{"norm_eps": 1e-05, "beta1": 0.95, "steps": 6604}
MLP neurons of a small language model. Each row is named by its layer, matrix (gate and up: input weights) and neuron, and shows model dimensions 0-191. Each number is 128 + 32 x the weight over its row's rms, rounded and kept within 0 to 255. Numbers have three digits each. A neuron's up and down rows have the sign that makes its largest values positive.
Before each neuron's rows is what it responds to, as a language model described it from the Wikipedia text at the highest values.

Responds to: Noun after indefinite article. Generic head nouns right after a or an, often in appositives or new clauses, such as position, post, battle, paper.
L3.gate1307:113168110109173127146167112202147112168105127132163142167119132108167110116140097142146141129121167106102147080150117119151130075146098188068136103104136081115121083117170082142146168144116115124098144097139121136102165100112133120086173144206107104093054126143148202172210100105115131142137161150143202136129148184163137124160096197090169140117119123175097141113170122096124128140185206181146095105153160176132143154128117104116120170092144079145107140136149190127156172215149147143092091120112109116162133147138115088188114062098116095180154105098134190176127109065113122092
L3.up1307:148183104134125125059173169189190166090158093142149165120133120145137119159130126140087156086129135161115131136102110209132112156142116060102219139083091140090106115101144126091155094175161105140165106123099100076108134183156130104183167091129098147114074140079132150128135170127130036128183137104131094146105107158047161086082163104144143152086137131140148148143113133100115186165142157101200124149167130104140183150118136072064157119101210097137112132137129121137060118131149173165125073173165121092118131087098106060151131136109063137106148087173116138156093028131168126124

Responds to: Coordinator between modifiers. Commas, and, or to linking modifiers that share one noun, e.g. national and state averages, North, East and West; also table-cell separators.
L6.gate1349:136168137134128068101137114144087096129144186111146139123117185175096083137144115099152150087152130125135136090107188120202170198115124159072100130176178122140156160131133095154115173117077100157162156138155137144085114116150147140101090109169119118156118160161139130112121168093138134094098075088122142125130193048152131104133098194124177149083042113157192176130118125149116195157179138098147143136121151106156124100155117155208122115100147140145121147143110165121139156132144104112077159171113186137067092083139080079102067173128048124153138147100094120109116109114050134077
L6.up1349:122131073169054130077109121156157171141120213122077151084106133146076182146117125145126126163164087169161089122171191111148146116136133095168117136163103111156059182180120149144096165119130139152136127182170082087172126074112148146162128114143159056111091166139124195146117115094110151151130109127127125133163097094145108108131136087137110127111102078136161140196136167115120131198148092163130080105072113097120163111139146152087149121160105141075134122161142137138084186154087136103108118172136113112075152158169112135184187133101100112162123172126154086113097097123105139140

Responds to: Appositive phrase openers. First word of an appositive or relative phrase after a comma that restates the previous clause, e.g. ", a swing", ", the first being", ", which".
L5.gate1678:146131126106137118125135134082068126128176127069128129116129101110126047124139102119148101059134149125160154118160144168127149170123117090124134132126083081112070149138080104122134126161097110130101143061104168142116149124169101198122099168089165114138068154121164092169147136119136103109170065124130125071125095144129155112108155149132122171111178146087124110109078072147106097157077111116084141125086110111109143116053075128147167125098144119128120165117155137085115110110092140160111105114134138107201151121157138118085129147118077109137181112129088167115152128146147080064
L5.up1678:141073112083179132150138150120182160143110108144178166133103168184143154144128150129153137101131143113119115187130116150087164118115127144110148140104104131153125137164114145192166136105128110126180119175155130144084083125123137149124163171075123115127088186130138116135221108093147075105130141065111143177115100188124146129186104087149109138150092165148093120110140138103127125112158175144097112072132086095136169109110134082199104124079156172109100091163182163117112134131067120134136149138154129139123136128138111161112077152176117113125080088109096145073050113112117113149

Responds to: Year final digits. Fires on the last digit of four-digit years (201'8', 199'0's, 195'4'), and on "of" in institution names like National Register of.
L3.gate1126:128168104155152123127093175136109124189137172149136142115118176141184149160128134110180134147117200101125148178133180133158131137137170191128120120154137148064146152133113145128129132139141120128112134087111118136013091155118149152055119113134075178109128123126117129165142113132098161165079124120167091165100120104123124127123164128145153163134139163130088141120119132125116102120172160105094116062119114208144131087132123162139139104103131091117136148129146157098123174078204115102099160120100119099189104141128113154106110113126139147140125101140115095097071140084189126135
L3.up1126:110152108158134184095108138091176160160180151147132176120119167087123151168136141122147132126157125177111130073096157135123143154122131090088097059089062126159092077155111136119163151080101098102102152112097133154137142091081134122126152149186112142116111202109127110131119115155136111089105169104127109175138176136151103093153161111175080109082137126081150127139190113148098138106032110096198089166109097126092117161146130135192138087134172189127150209059103148141146055163115153194122124146072148178108125113102115118136121079148114106091096135117187112138094089126120140141

Responds to: Coordinating conjunction in modifier pairs. Fires on "and"/"or"/"&" joining two adjectives before a shared noun, as in native and Chinese, eastern and central, military or paramilitary; also "New" in names like New Zealand and mid-name word pieces.
L3.gate528:144107156116160126143143143155168097118058154174108114087139125161118115128136114070196145126112186095132170115083106154133115139128127118119095134125134111122143184199103140179173155171106094168171087124141137100137136118140135103119100113122101068075138150142144174150132152142088132106153106153135064099095089151106095148154053150151161053098117132128149149135163147161131125118087180122106174106127139129131133144136141156069125070107177061071151121104105163166116123115153152168099131123138110121163070152125141172072127163100124168159193117192096086117116124184113092114
L3.up528:128146176141152150127128143089137130118129068158152091099027155070128159181121131110173141188153170117151089169198079183157128126121164160152133136123098101102097118132157095161122136105101107187085122149110076089132110069150117091105185146169087140138173111097144158095110192179126126165101114078168143147135170151082125140146133210075129133168122136143092148114122133217119132131174102163127141129150086124129203129190095112102093102127166089190145103126091089071133082137093111183134138132144109119116094091136149113118149133067132109133158137131154099164177146099137114082

Responds to: Link to second party. Connectives such as and, by, to, from, with that introduce the second entity of a comparison or relation, e.g. compared to, differs from, a paper by.
L6.gate1531:125116184171086129157161131154107178208160179225139091160129131106198114124179097114133136122132105168109094201129181106099171105135102082128102112152103148116106149149132121166149125124160125179164136154124156119107046140155120137067133166206119112082090101062134054168123090106154127150122121154123100147133071146119086144105117140186083139099143098131128136171158103148194128100098096099117106163063124084098125105143100164181165099121140053140216174073112162113162127108162120111105097151120102142114145176105145093127131164104124119146131142154097150105122116134146095118
L6.up1531:163118171139094179124140131067116100115134142112134136115143136140134118117117115135132105133066148108099126191174127077083127140057152090111157148147124088149168103089099088092131160157094132159114158109176108195170079154106107061079112148119115124160120128142156119133119200117144151145202132147139180158154100117145134220085086166177162163146148105087126151161112121160112133150149134117116117085095095133158117080119159109116138148080159112144127129098135075085074161122091110062080108165083171065112106141150161133156158150119135121129108117091145160123118129138140122179

Responds to: Closing parenthetical punctuation. Closing brackets or quotes ending a parenthetical note after a name or title, usually in table cells or lists, as in (incumbent), (The Scar), (3).
L6.gate132:114137081059156134188093108105101168166141099192105087156112155120123118109136073165166089168117150118139121116071135120154112135145151064065164139071102109183150085119112158119142137085162108135118130119106099098159185101118127088151107142084131127172083172148055139160153101142136168107104159142189163121132161109138106113113161135192132174099173191164119093131161121116154174124085170076117162061116125074073050141148096095130184141092076077184139139140122168093136149065105164122097129121117114127131108123113167122134178123169135046150075126121135133123159151068108101129
L6.up132:108078187136133155086062127109077145108104151147109167108180127132155142118108150153131147065079142109122100086188127133072142143106106173133153102119105126155163086137177124120152063150138138113118104091128118119156132106178126099149115123135133161119146185105085114097104127154199186108089088163140153099128103155119062117116196141167143145137088100166140088082160114105095134119114131132134172151172128129067091174204155076126090144097151097117137215076115091101114126127122179128141091175144111119129130135079100128107054130132144089130136133079139148108095090090098142120

Responds to: Dates and places in biographical data. Tokens inside a person's date or place slot, such as the first digits of birth/death years (190 in 1906), c. before a year, in before a birthplace or death.
L3.gate1770:090091112032104102064125128070099117117141086170151125140130149102120149154067104131114126161077194103184152146117132159128177105105117127174126094087184126047125081157159111118138113154088141099092145122138187146097111113192095104110066186093167111178143095110101151144132046103069138157164156105097148101123115080059165175126178164102088084128097079204173117143211162156075127128198192095133153147098190162159111142042122181104119165115143168127139131090133119146127138100141131150098188130135075131108155155133135111143132153092137156071119117158133103151102147169148154063
L3.up1770:139161129127149147128159155112128121149077081147157132087102099090121147039105152093120095112112170144119122130119152100114159217137111181193166181085167138111106137075118177154147120107075160120109173144080138145133140137156127112163132134190177113124090151173072099123115152129136152138108105058059115128145147163145137113129153081091171142110110129119133138112132120110124151154144165048164103087143147160180100098132111197125168125127160150179145135139109203084138131163146127108112148149124139140145144112161109204116093111128102121130182141140087145098107116136042165191

Responds to: Parenthetical closing punctuation. Commas and closing parentheses that end an inserted or trailing phrase mid-sentence, as in "on average," "leave of absence)" "in the district,".
L3.gate2041:149141123177140115159154159164106096129232211089134158112118152166073125127084115136126076118125068148170132108113143134151173072077179185103115094152102096079112141153107119123104083093143085144152173135088110078207094134095162180136158185126109107132190090140117114119122144133073152079086097143081134172128069094113116156152118157139112128108190092208146139130136089125125172102072099146125085176112175165107169112170114123129144094156134159116142175111058055174117139133122155174094140164069145179172196164138138189092119208161106170089088151102174115077153159181096135115
L3.up2041:111153187159116066203120100149102130156190150090099128114134139119099140158096088086095080141118112133161134136136062131179154103123154187151106098116059128081127144185122097149126105107149093083112168135062098128204098124094088179186155172120098146136135125082163094197132123155082103102068119108120118176099100147052051112155141163141167126086108077171146149148150097078100102086042142110124108128152149173081187129156098146084123128124105174169115147087096089163107133136110105132127131174104153099141157115164142064060131163138160173091110150138150138081129094159134090139

Responds to: Membership in political bodies. Function words after "member", "elected", "seat" linking a person to a legislature or committee, e.g. Member of Parliament, elected to parliament; also election-table cells.
L6.gate2047:146122085069125128094089127152053100127128134130115137128165143101138164110104142079167153109152043074155123073177138177101129110158180181122140145211157130154124153072095077099174161067146099084105117113133147107119137102113178174084142111156153126134170155158130061146118144068093114095104178122151123093078178159102132078122120087091152163089115136115124083163105042115108144133135187130095224125174103163224198168160161142108166097120140098145108134131077149150187128098146102123106157123144100119154105115121125146073155147120121133141099073185159143138146205153121149142
L6.up2047:157102065102098079103132084141118133173115114098175128117218121110087129138123105073144168137137130085119088161137131153142102145154113108172175103166201148139116123117157105127133152122133094131134122081093144114127087082141127185093118083146112118129093103096169133148119155074169093101144158076112141097159177138097127143083137130142122123144189117092192073142137059119152111091074133127169163126147122098166144117140165145079128156132212076145153136163132101065179134088137161194113105073162158124157132093150105130132126123099145110114149108131116148130125156088181121117

Responds to: Mid-sentence commas. Commas in running prose and lists, most strongly after a complete clause before and, but, including, or a participle, e.g. "film, stating".
L3.gate552:130127124113126186162113104108162145159116147147138102152199107118105148098190081160115089135113117120117097118118158128047133162105108181132088118114189101112140106150102182139187136133069144167142186150141068090156134109082133165081091116083148146106138127156088188183139083143151111171130120148088175158181171177070115085127119160083118189209112078146164152133054142165134123120145111087142058127105103169141100108180106185100142093094108144131176079151142180120158159139166153085084074129081099134097127109153107076077156136128075112086195084135154083156160163111103091099
L3.up552:121145183171157148159191142114089155191130143174125115042138089138113165162118188145125162072111110142099125151141146077153166121118059111146153166114075125110084043086125037141099132044148107057153077112125140150106101151112084144150135057137175164110122155129094141080075127149145161125123174118157172148150125176174129132173119133146142137164105127141158172168148110112109088106114118106096145134141118167172184161165087076174111101107174124110162064101095083109175075140082102169089137074138125128141142077119104149143120147132109145103142146140121092104129135098158091130

Responds to: Clause-continuing comma or and. Commas and "and" right after a completed clause or noun phrase, where the sentence continues, often in critics' review sentences (e.g. "called it a good value, describing", "original", and praised").
L5.gate1657:226086184168119113157150159084080144139161159177113142144121081124085127193096122136119061150099112090140145165127133150107157147088104153138103110156135121128155171132125135182191126133166132132123186107137161095132076087123119126094126144116103165089101129189079099151098124115179088095156150101103049142169095066106137190106125140125105166075112120120123173102100200083143161097112130110149175130088130146127129103124137063107136132194133123071057140122020115160151155045129160128121111154123102142125147075126150105091102174087138118168121110137104090108082143148130059081
L5.up1657:154120145152158140119141161154160095118171103109136127114091090160115088160124107172157082131138066124088104123124125156143162116143087148150106128179145106100152118097083114125194137048116113130114177098130135090158157095095086122104108098111094179132066110070120089084120137154147079103159116187072111145174112117143125190096126106165132129149137101088126130118100143141128151117166122138161142116103120123160127136130198054129135115185082151152133130122086108133144124088148170143110152154098151114149166066152151126093123153079133176204141100113123138108129133103174121129

Responds to: Closing inserted phrases. Closing parentheses, closing quotes and commas that end an appositive or aside, such as Gudev, or (Republican), and pronouns opening a reported clause, such as says he.
L5.gate497:108117160136125168119135122157139080065114118166115055111155117199106061148088091146106089152152088109128167103075089157143163114104184127192118132074105100117172148114102196166115096087188070149088116147098117110182154142091121128124135148113121120149181099075093161108115147131145194125092110071154124097084164085137145160116146129156132169107171132187140133145177173154090163082102167137127084149146111103069223211185124141100119129169108105101095193161105167152097164085105130167105136117131098202117149065178117116127098171071105124145066119140099134128157118164074133080
L5.up497:117100154080185190168148093142146108170111104099129105125109115173119172164120107181125130124099110097097111111121131151190151169209100092154120105015125087177124123116133161135141142144123108143129166164084140098121097145087101190152103177070152109135118101098081108141129150164094154140117151200100093134087144115108086114119150153126135122150120160096151153103174102088128134078121140116152153137123173119121194156115105142179175116151083165093125158169163116103102147109124135107153162120131098157192162135159118145125140177088150168096103132155117110030154075130107120128

Responds to: Main verb after subject. The main verb of a clause, or its first piece, right after its subject, to or an auxiliary, e.g. he considered, to try, which feature, pre-cedes.
L3.gate1061:102188110150064116097152115112175111093095141072157089120165128073090172165113105088095060130172163164109218154144080118115114176105126109190137105108153118109088190109114123097136130136111118125134139059103147126110094082150113151072116166111167096127162166078086155105091148128146114116103135126113115146184108126165175090123120116109163133135186107137114131166143139114156099131111152240091147095156101108148173137147096151145136132179158107130096141120102141156103108098165149073100176119160141089160078122137106166112140121137138042148067159155149152125116109139057109122
L3.up1061:106170133155133095094170106130177121138192088151153060122120154135122161196188092041134084117157165130093120120112123129061139195143116093173145168134144124097118171078124091130054100101112123082120142137124176086114133098121109113099118160160101119034118141136124141122062166069156125088105111164142138147119166099119156092126082056128169160074100115196160165148120112118127125156123091149092130148135058074086084128108135178130152122131120159097120173149083135118159109180101152110142166113084140155106115124104100163108099135125136113091127115185094161164151130188072113126

Responds to: Determiners and ordinals. Determiners and ordinal words that open a noun phrase, such as a, the, another, first, fourth, especially in "the first time" or "his third film".
L6.gate1822:111123082119155120108115089138127083168148155143081171112081095127208106151074096142032086132146085154100102072123169112104176170107175119115137123147150101130141137174128168101132181156129180117133150132188134151123151114146146120149153152111110104172132046166130105116135077149116091156120081158142128124126124079124115123061190132095120143113087139139083124148155101133151144168092156140135162129097136168132153066108124144134189120050145066106096160170091142166124096059123070135123130122147095039102128115117141127109192134194131165023087139091103141174132102170152093150
L6.up1822:075134095133112102085104192169105118103149169108081148078149105093105106134100139090151108139160129123130163129118131068078106161067158103064071131135121129078098080134050166149150159159134098126145166098128151108128075140061143180116117143068160106152113132128156185131174084135180146126146101126129176127114170117126107143110105131151105103143115155129170122101128117156079162197133061113102081064085121084092132114136092112177146140160091089149166128139141063166116108126086168145122161126136108131155150176124085099090120135173115183099125165047234094083154146123130139167

Responds to: Year digits and acronym completions. Final digit of four-digit years after split prefixes like 202 or 197, often following "the" (the 2025 season); also middle pieces of parenthetical acronyms such as DHS, TSR, UBS.
L5.gate308:196131164093132085123134093157105152152149096125140213120093119152166157125072183121080161126151173119101126176148142077184067153147096148079209117098175061179119154169194108110135090066138083110089140150168163095096131142217188117098118155114147136188172070144150125119118144124133128118148104119132141114162109118102032172090085125163149117073082172126148134094105112111061119116058195137145107095170115093088124122183146142161111113161086132150172167148100091094089145144147123137185162106104159076161038179100132152172181118107110125112128157136116161118108156136084116165
L5.up308:213160079135090160089157111179103140120103126109077117111170123128051183113171106165113154113128150130100061130126087130131112127130162184116127101184131099115155111108103169119099127097144071093090086132131124171192113147143129117123078087185105138138185098162112119133068114093157217200087121139119121096122109127088129123135127103142117137128093090116078058155139086100112100146139171126106092133135092116061171179133161145120184083154124114200121164122108179166147131117146143177142170104127096116143124151124165148081150100085145163130149141185141091103135182120068099069

Responds to: Year final digit. The last digit of a four-digit year split after its first three digits, e.g. 202|1, 189|9, 190|6, often before a dash or comma; occasionally other word-final pieces.
L6.gate459:144093133161125073127162142106146083130086056125082151190162084086129129073104130121147171132088165107134113172099162185126149138163126118128102105137144122115109060150144067063133080138117140156148097124132090122168117127134170088091107103129200149159144092174150163151193107169126136074181155150102151176099044119092122108108061126124093164188063125176140095152130087147192131107109104152137096119128119094138156146144075139113151089125070123159124169131109134094164134104094092113182057130068093134104114128125171178152114134132153150156173149134134130157096128133108124120
L6.up459:182155111089133147091131089141143188121093112128137122122137194049158134155042098058081149085111106093090127112163054127094129128119141210141063173117115119147150119120137105104098099144035148122121127129138145129078144111104123162124154112095091082071130150111123148082130084139112152093080119095104107108125164103106106133144171115081117142189106100128102175130160171167111128124079121105192101120167139119099133109122124165117142165099126111112122142067138148144147152159122115170155157187143181139159151149148109141136075122129126132093121155187135083155089134146112168185

Responds to: Family-relation predictions. Words in biographies just before a spouse or children are named, such as and, has, their, had after "married" or "his wife".
L6.gate2014:153147163162077112176161092125098150088141091154122093150130130154135136134168117121144172099146173090161112150103158100097208065041118079153147127137140122111074101119153192128200152103107111127126132125117122148105147110145190105112121184171069164138099044102112196131169133195077129129114152096123094094089172078118182127097117135152107168157164134097169154105184079129165124019120104069151186168152115122163030143116131119104150102113084142098196119151132168126099163184139091119089138122091130118127139108120125176119138159129129120076132115151090129100184108170156087138
L6.up2014:103161150156098130100143130130145091114152066131084141107090044132128162107194128160147093110143102159121134114130073098119128066094113098121173183059106144137078072198148148141114140199101087133136140108109139104166160168175145093128110156127077128156105079137101072115087134110084079131138218107079141120081179107129185161106114147148160110094149143134121092114153136114101073143228144099123142155141015122125171160105085115133096166173119112155091101152154141133119122132128139172142092096111160109117127182114155125141118126048131130122110122139093108100101085115127117096

Responds to: Reference-field separators. Commas and pipes right after a name in structured entries, splitting it from a year, place or next field, e.g. "Reeve, 1865", "University Press, 2005".
L3.gate957:119058132149124191155147177082141156123098159166123090087142113115084122088119146071117163135104075150155142081123104176151095161127126191147081130085160125040144078114132053074095101088144102107093150181165161130132101140134079175137139128100113147146161134164122180126161079087104186132098137108086141189100154110109099135107082115135129127114118098119110074122151140075121132167133116143165102200164135183096124088162148103155151116113128121112142105134127164137135136140169156171135163123087126114135173175090144090158140127171137090121120100111120114145163068138104090144
L3.up957:133070095108127131168121141109106078139110065110111117124167121127063102103163114133123092167134167159124106116131121091125118111092205145203148106185154094167106129172138118100082082106107200173124233129114139159123089162148136142109130105035085106160175111174144142106145145152148167122167129121088178161098124172139110105059080121145118190168102116168125158159153136168150135179142137156124093123102144166107098191138091159101108118122091104157186123104056112165144179146109107130091116143146090148094129117203089118157121133114189059123116114169151138105112148132148116150

Responds to: Main verb awaiting object. Transitive verbs just after their subject, such as used, features, demonstrated, in expository prose; also prepositions like on and of, and digits in tables.
L6.gate1891:150122123143161164078143225163092046178128159104188105194152097070194125107118162129098125121061055091120115081095080119151126140094156154124088092125133109167080121093132172141080084111148172105109113134134145136117096123106119120129131099112095111091135137126103121067161117145177107131129110125099116125122092143148175153122066127169187161123130199130159138167119147070107153161118117091100104115133180102157213187095127165120063135066155166179061156095111174129159138128125172165080153156116108168110168100147149112120129118113095112185143095173160135091153154158179161090
L6.up1891:128159099111147166104144074153136131109211105130173134115113122084111172123137096082071144105168160114153157128154131097087195100158126132112073172165053104144153125103129116132090140144091068127100130174118182099145129105092132088075153083117147080131090097128082086089075201077125102104115098149174074145151135187111169140117092160154113126085175133119152103123101119109070130125080123104097094165161129174175135196076103133157151094148114085112200129167114133083097108159122174116176089098124176124091122157104129100145129080129177119119167113097128152109080141176133120079

Responds to: Table-start pipe. The opening pipe of a Wikipedia table header right after a caption line, mostly election results (| Party | Candidate), also seed/draw tables; weaker hits on list dashes, percent signs, and words after "but"/"and".
L5.gate1406:065115091082141181093144142158096138106090158140152176140165115170156117138074122083145122155123111099095095164147099128136115114181142122095176121119104139096114139131098124200144092153100117178165178133054180164168150135211145107187098122113157081164161120131171139063105105140137097103141141108128070096166188127110105125103173143087079121157151071134078173040120126108118119140127113129129151158129106167123155158063110104130151119098090129109106166127153107143161102148087095140083061173114116185136113149141141120078084126066137138070076127130093128120101134137145108125
L5.up1406:124140121117161156148158084167153192130089211148056159140154109161164146150175113110138171191086097088090097154132160159088204149203088121089138151124099132098090099151109058139147109106173101124128134125086145182132147135112113108175104055060175133212110086165201114122155130119059123156112149054144143140152139085117109110131130160172070146159172139143083110159133145152156120156118125053170133052146064153113139147105184154129147125161147094130138086115163146159146077149100136092145179189104113102162144147095148134161121115120139129142126116122117088120130155122168187099

Responds to: Slot before year entries. Table pipes, cell spaces and opening parentheses in wiki tables and lists, where a year comes next, e.g. "| 2001–02", "(1971)", "January 2019".
L6.gate2059:108159149082144211124132064131136117092088129141154142165140057199094122109159128150151143122081155148123164105049159114111180124176102100129147202125122148055099036147122078061096096108141126164143074132090076076104124122129093121128090093068162089114183129116175146132215079110124180207127109137129153152104164156162130117045139117079089134153118096086113074123125084099132082149116116097144142143148171161164130161142099123171153147126140147140153155072079173136145204114130172119146130138093131117157097092148117107120138129109216136158135115157124125121130122130126153189
L6.up2059:145146134133048088164136120188119178114130158147132157149134124075144154180187151103059110129105203100114163208103116133153068138158163097169140117091146104133132099133126093137159127124161128115129150110199139110116156126156105142155150121096137137104140163087118079137133169120157106141124180143150152138088116057104091165107129157140128066123131141174064159120149105165123127069126140186211128177072141132162088158158086091047110128160102177129156121140125008150100170166132129111148155160140071107144078166096150098131103087092123169170117127183183144134119149115076162114

Responds to: Mid-compound connectors. Connecting tokens inside a paired or compound phrase right after its first half, e.g. "rock-and", "middle to", "human–computer", "Bosnia and".
L5.gate1753:138169133169120098083122081058139125104109102196191103126075150175189109161143119113160143139162118149205098102123157144144094144158133146151151093126140139073131004150219149167131104104150119136149114150149090097114103101126115148091115094109120108133034111194090133119152118091101092127122143188139155159131146082137182138111121123115176113112157117102106127090096154100051126117175131093095125169130090087117135218172087092127097119153079074143133099102136111170106118148149111084109076122087124138143134101119169102151110202144114121068071124120110097112132120076145092121
L5.up1753:139092105126100150103117118040158111116118188145139153124112118202148155145157135069195069132074142098110155149148104126134106116087090110160132155146167144125089125131143119119172127153206135133099128099170141096074146127101173129144174093175065116114075122139165095143115128107095154105118112160147131147144134138114163072150144132119169109074096172122128189101128121136116175136200126136136127117099126173145144127122150196192130131168123139141097176094111116180094129147186104103107104124121083127135079121131123097088043163114097162151066117120127110111124171146136156135

Responds to: Table and block starts. Opening pipe of a wiki table's header row after a section heading (| Year, | Pos, | Party), plus line-ending tokens closing a row, paragraph or list item.
L3.gate1648:114115148165184123183102139116127137151124145089134113139148139105181113138146070155099144162202093104089117130156074140194141165170131148112099108233157149083141151113077131085157104143170146145124120128108152114139118115136150159110158122077098142091188086085162139143127116162152180166180150149133131101094109125134171156153120150157090081178164103136177150146124137142108114176164179156133110096088133096134124105155125164124137094102070122109149140135183061090140172137190124117125117089136121058158084164070097094113123133154114171118113101128107124085168118152110113152
L3.up1648:124132164136115101186149132162137100104125074056080141158128194138106097108143131104166116109175122132142165105112106100201217097107057113072137044219089115111132126141103138151142114149189157115087145096143171185160104151158100130102124132089123130110104169087083154119151185158134168146123091147142110135063107181109088140090135105123125103151197143111165149131090160088138134139101134174063100112106152083087189130097108118159098093099095132106155109130174089101134183143169145134095086100176090106137083142126115094120193117113122093186155087173130100143132175192104075111

Responds to: Partitive "of" after quantifiers. The word "of" after quantity or part words such as all, most, several, number, second ("most of the"); also other "of" uses and table-cell spaces.
L3.gate1141:084181107074114158108135134058078073105128062116096119149160088109118185111070173146112154144133122094134140139177129161120150096142150133115059154082134079147166131124157095169109155124139116095040176111159117113116119183220101112096160168128167120104073094146085116123130167167102158143073110149120144116146100119117092172151124145111116129099117129070153093136116091141121205119080181067107227181104150139142149123066170076191113094152114200183126136142126142103123143151158153156124079104148129099088152196186176161111166137114145133135156089107068155105153109094094162138
L3.up1141:119190136091164144142109135176118128159082102093120144137154098105114141104101103055060107116101139153120150084152149122123119067129116149114123183042100085125121138115145108078074156111159137077104171092130110142096122139119120051140093148152140119151115104065099118109107116123136168124131171109104111195128114136113118168135127114149109091113170119144123137206149149192092143113152125174036142065152134122133140140085106162090135154107161147122112083104163152175110111154100071106128116143111129060119079138137155126092104104154117119142116087131118150148163129103097074121

Responds to: Citation fields before dates. Separators and field tokens in citations, taxonomy authorities and tables, just before a year, date or number, e.g. "Powell, 1980", "(2016)", "New York:".
L5.gate313:132072110119200072166151138079076156078160135179126108131115086060148092108159107124138189162143173109099205142142116090156096093135164175136083157160180164157104208145116062132128052060106082138177184129168105122158149164219078133134061106177123142159107153137121142150114120144118112123187124137141118102149059096154055110100081130150087117124140104123109138175234186130119150167141134090206049112099133133102129134155044128101136132125119099138087138148121130167113117135138094142097142144106102135139150125138121149164147111129135123153101102137146073110101120167111144164
L5.up313:199153114106131155117102148186118085130145133143210146077135128083128020157140118120109121150068159132098146068152142150174165105100126169134086133126080118121120119156139172177093104049139193090159124112154111100119120100141128118138094184115118167123141177106141162098193157142075121128101175113056074173076134131118116119154129124111130134122194198102136145159167130127110144171137130116155115071141131132119120118096144126105107124116131168124124132158068099066135180097134154123152159126137099195161155141127096106148121129183153137127092127179125101071165175146164194060

Responds to: Predicate after a subject. The verb, preposition or comma directly after a long subject noun phrase, e.g. indicated, led to, called for, noted that.
L5.gate746:124122106091092108080164042129150116114141123149184166089125098141116128126096153136128157119127132067125147123138109133083092119121102111134213163119124130197154099067128146124132099070147118138114123138183134090136055088095074112056129069195153135011112102095104126148082127120131171129130197156123111137125154085097098123136106120069111137088129137108128138162121133143116046117148138128126117111141115154125153105121114087089097073115137079097149147083129174143150097131087121134094089139128107140152111139107180097118166099061154102215207089131126106100151153173076096163
L5.up746:099103108090126125100184096086119130193143155128134074190123120127049159147122114173132144144206135155136145151121104072104110108091153107148147125043132109129114145105121101131080155088115107143130090176083209097121130126078163099127106167072145120097140131113097069136111069175156062177100170104139057114146179079123114126175089150127151101116175110131158149115145112218116110125113152125169136096104113168114094125123113030128106118173156145144150117120144119121130148140124129097111144146138156134170153156155088090113177124065152116092076065119134135170199098148132160128